{
  "num_hidden_layers": 14,
  "hidden_size": 320,
  "num_attention_heads": 10,
  "num_key_value_heads": 10,
  "head_dim": 32,
  "intermediate_size": 832,
  "vocab_size": 8192,
  "hidden_act": "geglu",
  "norm": "rmsnorm",
  "norm_place": "peri",
  "norm_eps": 1e-05,
  "positions": "rope",
  "rope_theta": 10000.0,
  "rope_fraction": 1.0,
  "qk_norm": false,
  "attn_scale": 0.177,
  "bias": "none",
  "tie_word_embeddings": true,
  "parallel_block": false,
  "extras": ["capped logits"],
  "init": "normal",
  "init_std_qkv": 0.0272,
  "init_std_o": 0.00514,
  "init_std_up": 0.0272,
  "init_std_down": 0.00514,
  "optimizer": "adamw",
  "learning_rate": 0.00103,
  "beta1": 0.95,
  "beta2": 0.98,
  "weight_decay": 0.23,
  "lr_head": 0.00672,
  "max_grad_norm": 0.5,
  "warmup_steps": 269,
  "schedule": "wsd",
  "decay_fraction": 1.0,
  "decay_shape": "linear",
  "final_lr_fraction": 0.0,
  "batch_tokens": 131072,
  "max_seq_len": 1024,
  "doc_mask": false,
  "train_tokens": 902600000,
  "max_steps": 6887,
  "dataset": "wikipedia_en"
}
MLP neurons of a small language model. Each row is named by its layer, matrix (down: output weights) and neuron, and shows model dimensions 160-255. Each number is 50 + 10 x the weight over its row's rms, rounded and kept within 0 to 99. A neuron's up and down rows have the sign that makes its largest values positive.
After each neuron's rows, "fires before" lists the tokens most often just after its 100 highest values on Wikipedia text that the model never trained on.

L4.down462:40 45 52 63 44 39 41 48 45 42 74 45 55 61 39 68 53 62 58 54 53 48 70 41 47 43 48 63 60 52 56 62 53 68 54 38 38 51 56 37 48 63 43 53 49 58 42 47 37 55 49 66 32 47 44 62 67 37 54 63 50 59 25 62 47 38 63 44 55 34 56 52 46 43 61 53 46 41 51 42 40 51 38 51 46 45 45 57 47 38 47 57 49 55 51 46
fires before: "2", "1"

L2.down309:43 51 53 55 50 49 47 47 62 47 61 53 44 45 51 63 63 60 47 47 40 41 50 41 52 50 49 76 37 54 65 57 44 58 60 71 46 61 47 54 47 49 52 50 51 42 45 40 43 48 45 50 44 49 55 49 54 55 55 49 50 50 43 53 56 50 46 31 49 45 64 45 44 37 53 70 55 62 51 49 35 54 47 55 53 48 47 54 50 43 53 51 49 32 39 55
fires before: " |", "1", "0", "2", "6", "3"

L2.down48:48 37 44 46 46 41 42 39 49 54 41 37 43 56 41 41 49 66 49 44 54 55 45 71 56 58 39 49 70 51 41 49 50 55 52 49 42 44 45 67 40 49 33 53 36 63 67 65 35 40 48 61 56 51 44 50 21 52 62 64 45 65 60 46 57 62 44 52 47 42 31 48 49 50 57 29 51 54 41 49 58 62 48 51 52 89 49 42 25 63 64 41 58 58 55 50
fires before: "ing", "ed", " as", " to", "s", "ion"

L3.down501:42 67 58 50 61 53 37 52 44 35 42 40 52 48 39 40 55 52 48 49 15 48 58 49 42 56 30 62 57 43 62 69 45 54 43 38 47 49 45 41 55 45 44 53 47 53 40 45 48 19 40 59 47 37 45 61 40 43 45 43 48 51 36 53 54 58 34 55 58 57 31 66 58 42 57 47 63 39 53 59 58 60 66 52 43 44 36 64 57 47 61 31 58 45 36 73
fires before: " |", ".", "–", "4", "0", "th"

L3.down547:52 43 60 63 56 32 41 43 37 44 46 49 50 40 50 67 51 55 60 46 67 53 62 83 61 53 63 55 58 36 61 57 54 47 43 54 62 64 61 41 50 49 58 59 48 43 61 53 55 66 56 43 47 64 66 51 51 43 50 55 50 46 57 39 45 28 28 42 43 33 58 51 58 44 42 35 54 44 47 37 33 50 59 48 57 36 41 48 61 55 59 52 58 47 55 49
fires before: "9", "8", "5", "7", "2", "3"

L9.down337:51 53 33 54 57 53 52 52 70 58 49 41 46 57 47 42 70 51 57 46 62 67 58 50 50 59 47 60 73 40 54 54 46 42 48 58 39 35 45 58 44 58 44 60 25 41 51 35 56 53 41 51 62 61 50 42 57 38 53 49 50 45 47 38 50 33 39 61 55 37 32 52 42 41 52 54 59 55 44 49 56 58 29 56 59 80 41 41 58 29 59 60 51 47 67 71
fires before: "ed", "s", "d", "ing", "es"

L2.down648:44 42 52 58 55 66 53 50 37 55 52 51 47 53 31 43 50 65 31 45 53 54 54 76 37 49 39 44 61 57 68 35 60 56 52 48 53 26 53 64 34 44 63 46 50 50 34 34 37 46 52 50 46 32 45 42 32 44 50 55 67 62 59 61 48 66 54 56 57 58 47 42 45 33 46 51 50 55 72 42 65 64 60 67 39 53 45 56 51 51 45 36 63 74 60 67
fires before: "\n"

L8.down809:36 47 51 57 41 40 50 54 38 38 63 46 64 58 53 61 51 60 40 49 57 46 47 55 52 36 61 64 28 48 51 49 33 49 49 52 53 51 59 28 55 57 62 43 37 48 53 61 48 46 65 53 34 52 40 67 61 33 55 55 56 75 50 48 55 36 60 35 54 60 59 62 50 48 29 44 62 71 44 55 51 42 42 62 62 45 47 36 38 42 50 66 48 38 51 47
fires before: "2", "1", "5", " |", "8"

L9.down781:57 61 49 35 53 67 35 45 54 51 27 44 66 56 44 40 75 58 46 43 49 59 59 50 66 69 45 43 60 52 58 49 42 69 54 63 64 48 53 53 33 64 50 38 56 46 48 55 47 52 54 38 50 36 65 58 62 50 49 61 73 57 59 39 50 51 47 43 54 54 44 45 47 55 54 58 33 39 52 47 35 38 37 53 48 55 52 53 44 56 59 60 52 48 67 62
fires before: "0", "1", "2"

L5.down618:75 49 60 65 61 47 82 54 44 55 66 52 62 53 36 42 46 44 43 45 37 56 46 70 49 47 46 59 33 57 63 38 61 58 41 40 52 40 49 63 46 53 56 58 63 49 49 49 51 43 40 33 58 46 52 50 52 57 70 43 44 49 38 56 55 64 51 54 59 63 41 41 41 56 37 46 62 38 40 66 40 57 40 48 46 53 45 42 31 44 55 53 38 56 48 51
fires before: " ", ",", "\n", " Illinois", "ana"

L3.down804:45 64 49 59 50 52 31 58 55 53 55 46 67 38 41 34 45 50 52 40 45 40 62 49 40 55 44 53 48 39 79 49 48 41 41 44 63 48 53 48 42 64 36 50 43 68 54 36 65 54 39 59 41 56 62 34 42 55 45 37 49 45 57 48 46 55 57 51 57 55 52 55 44 52 55 60 54 57 32 51 48 62 47 62 45 49 36 47 65 63 55 52 57 40 62 56
fires before: "0", "9", ","

L4.down175:62 53 63 50 61 41 47 37 54 49 30 36 51 41 50 43 42 72 65 40 50 54 48 45 53 56 82 38 56 60 49 35 53 43 43 35 53 49 68 44 44 61 46 45 65 58 39 36 55 40 60 40 42 65 44 56 43 45 41 50 56 55 52 59 62 45 39 46 52 58 50 53 52 61 40 59 50 55 46 43 44 50 58 37 50 45 44 57 68 50 52 48 58 63 40 56
fires before: "0", "9", " |", "–", ")"

L5.down587:57 59 54 40 48 51 39 52 43 53 56 55 55 28 44 38 50 33 41 48 52 29 50 39 36 47 43 42 64 47 52 43 49 60 44 45 38 49 41 34 58 49 35 59 45 71 62 43 48 51 53 43 45 68 55 57 33 38 50 59 40 44 43 59 36 60 39 25 40 44 44 39 56 40 48 52 36 63 22 51 53 51 39 61 51 65 46 67 66 38 29 52 50 50 53 34
fires before: "8", "9", "7", "0", "5", "6"

L2.down387:52 50 59 36 53 67 55 44 31 51 47 36 56 45 58 48 64 68 53 41 48 60 55 60 59 58 36 49 43 54 50 51 43 60 47 52 42 48 61 41 54 43 51 60 59 54 52 36 50 47 40 54 40 46 54 50 45 38 64 36 53 51 43 61 70 62 36 61 64 46 40 48 49 48 48 45 62 50 46 67 30 45 54 43 47 39 66 51 48 64 62 51 52 63 55 60
fires before: "1", "6", "2", "4", "0", "3"

L9.down424:45 45 35 53 57 55 63 49 51 70 49 33 39 42 63 47 46 54 53 62 52 58 64 42 48 59 53 47 57 55 35 36 65 49 67 53 57 44 51 43 40 61 59 40 42 39 50 40 47 35 41 57 54 66 54 36 51 42 53 60 48 47 36 51 51 25 35 56 34 64 46 60 65 51 38 43 60 32 60 45 57 37 42 36 50 68 51 52 53 59 61 46 56 43 69 45
fires before: "s", "ed", "d", "ing"

L8.down596:44 41 58 46 70 50 39 49 48 49 43 59 56 58 45 71 40 56 85 58 61 54 64 46 69 54 52 53 48 49 54 55 58 61 52 49 49 50 62 49 44 38 60 57 28 46 49 41 36 44 61 61 43 53 76 55 57 57 47 51 60 43 48 51 47 66 46 60 47 48 48 47 46 58 61 66 56 45 56 57 28 59 48 44 47 51 47 49 53 46 46 46 53 47 60 64
fires before: "0", ".", "7", ")"

L4.down55:46 48 54 45 54 60 59 43 68 39 56 57 37 48 55 45 52 58 61 31 65 63 51 59 52 22 41 66 40 57 45 48 44 54 71 48 46 46 41 54 48 32 49 52 56 42 62 59 50 69 49 42 53 48 50 57 46 68 45 50 51 52 47 49 66 51 44 65 65 52 52 52 68 40 48 49 51 59 56 67 43 61 49 41 39 62 60 42 47 48 67 30 60 45 59 50
fires before: "s", "ing", " |", "y", " that", "ed"

L5.down215:60 46 54 50 45 62 75 56 45 48 30 41 62 46 56 60 55 40 43 35 70 48 44 53 39 52 39 43 39 65 53 49 54 27 48 53 59 42 38 54 51 48 44 55 41 44 53 48 68 60 44 59 67 62 56 44 45 41 24 53 48 50 56 38 33 55 65 52 40 49 39 52 29 59 45 35 46 48 48 54 57 42 38 56 40 49 44 22 43 60 49 52 48 50 49 65
fires before: "."

L5.down597:59 50 44 43 57 39 47 36 53 61 49 57 45 45 47 30 57 27 47 59 53 42 44 47 38 51 33 45 51 71 39 46 43 39 62 31 46 62 54 52 48 43 38 41 47 53 46 56 56 52 39 52 41 47 45 44 42 59 50 54 49 63 46 49 46 51 38 46 62 41 65 62 49 62 46 49 54 37 39 63 46 46 41 57 60 45 32 79 64 50 59 59 57 40 62 57
fires before: "0", "5", "9", "–"

L2.down103:37 51 33 48 39 45 50 62 60 69 40 39 42 58 47 36 68 55 56 42 46 32 45 51 52 41 60 44 38 46 57 50 40 56 49 70 39 67 50 46 51 47 55 28 45 42 71 54 40 42 52 43 51 51 56 47 51 63 58 53 37 39 57 48 55 57 54 38 41 46 26 57 52 51 50 72 58 33 58 51 54 54 60 58 46 63 45 27 39 44 46 50 59 54 40 63
fires before: "s", " to", " as", " in", " that", "ed"

L3.down348:61 49 77 38 47 45 54 51 30 57 76 52 44 43 39 27 56 39 50 54 56 59 26 61 35 63 39 42 33 61 60 50 43 38 54 72 69 49 40 54 48 44 70 78 50 70 74 71 59 43 43 30 43 41 50 48 50 49 60 57 31 65 57 47 37 59 37 56 44 53 42 56 31 53 48 46 47 37 51 62 55 58 45 42 64 45 51 40 53 67 45 55 42 41 52 67
fires before: " |", ".", " in"

L8.down451:43 39 43 32 56 50 44 56 51 63 39 46 31 59 41 49 57 61 57 35 49 53 47 48 58 56 44 42 63 47 56 57 49 57 64 66 48 40 53 46 40 59 58 59 44 37 48 35 68 76 46 44 52 51 72 59 47 51 46 52 65 48 63 41 58 45 30 57 53 31 60 59 49 41 48 44 42 56 54 55 51 50 39 56 50 65 47 30 73 53 43 50 60 56 74 39
fires before: "2", "1", " |", " to", "3"

L9.down540:63 63 55 80 37 64 52 73 46 38 55 63 48 50 63 50 67 65 57 47 47 57 64 53 54 44 47 59 61 40 38 45 52 52 56 47 55 44 68 54 48 63 61 38 27 52 61 46 45 63 50 58 36 70 55 64 54 37 46 41 55 47 41 65 54 51 46 54 33 51 40 50 54 49 38 49 70 56 32 24 63 56 45 59 43 45 55 51 38 44 40 40 53 46 44 30
fires before: "ing", "ed", "es", "s", " in", "ion"

L5.down669:62 58 55 53 45 46 42 39 62 73 44 45 59 44 47 49 37 66 46 44 57 43 59 56 49 60 57 40 54 47 56 39 52 32 52 53 48 49 35 52 47 42 65 43 51 56 47 47 31 49 32 53 63 55 40 42 51 38 52 45 63 44 36 35 57 28 50 44 39 47 68 45 49 51 58 53 59 39 47 63 67 46 65 61 50 46 70 50 47 56 48 44 71 60 53 64
fires before: " ", " was", " is", "1", "\n"

L5.down824:59 72 42 52 49 53 37 44 70 49 41 47 45 46 47 74 55 61 51 30 44 50 53 48 26 58 63 50 62 46 63 73 56 45 26 55 46 41 33 51 56 56 43 41 39 50 28 31 49 43 47 40 57 36 60 58 64 49 39 54 53 66 57 56 26 36 43 41 60 47 43 61 70 57 48 65 52 46 34 73 57 51 55 42 44 61 51 40 46 49 58 57 43 49 41 48
fires before: "1", "2", "0", "3", "4", "6"

L7.down368:50 47 51 54 67 52 61 45 65 47 56 70 45 64 55 43 59 56 46 36 50 46 63 46 36 57 61 63 43 43 45 64 56 44 44 29 45 37 44 56 54 33 54 53 55 60 39 52 51 55 48 61 57 42 43 58 58 55 47 48 57 60 62 66 33 35 51 61 52 28 42 54 44 52 45 45 53 37 57 61 52 39 62 75 35 37 56 40 55 64 45 50 59 45 45 64
fires before: ".", "0", " ft", ",", " |", " females"

L9.down743:69 45 59 52 38 54 38 41 46 39 42 45 67 54 60 60 56 53 38 51 46 66 31 57 41 60 46 33 56 47 45 46 46 71 49 60 70 50 44 57 34 64 45 58 63 57 22 57 60 69 59 45 59 31 65 55 61 44 52 53 38 44 42 39 32 49 68 40 21 53 43 63 35 60 50 49 45 46 44 55 48 49 51 69 57 60 42 36 59 52 52 53 31 52 42 46
fires before: "."

L3.down300:48 54 38 40 60 44 57 55 53 52 52 39 51 54 60 62 80 57 55 40 49 46 61 59 50 45 72 53 62 48 59 51 58 42 46 47 49 36 56 36 35 44 42 48 46 45 62 41 52 60 39 55 35 44 50 60 54 52 46 52 49 53 53 58 58 57 56 37 49 34 65 58 29 54 58 48 61 59 50 68 42 58 54 42 53 43 44 38 65 43 52 44 49 62 57 53
fires before: "9", "0", "8", "7"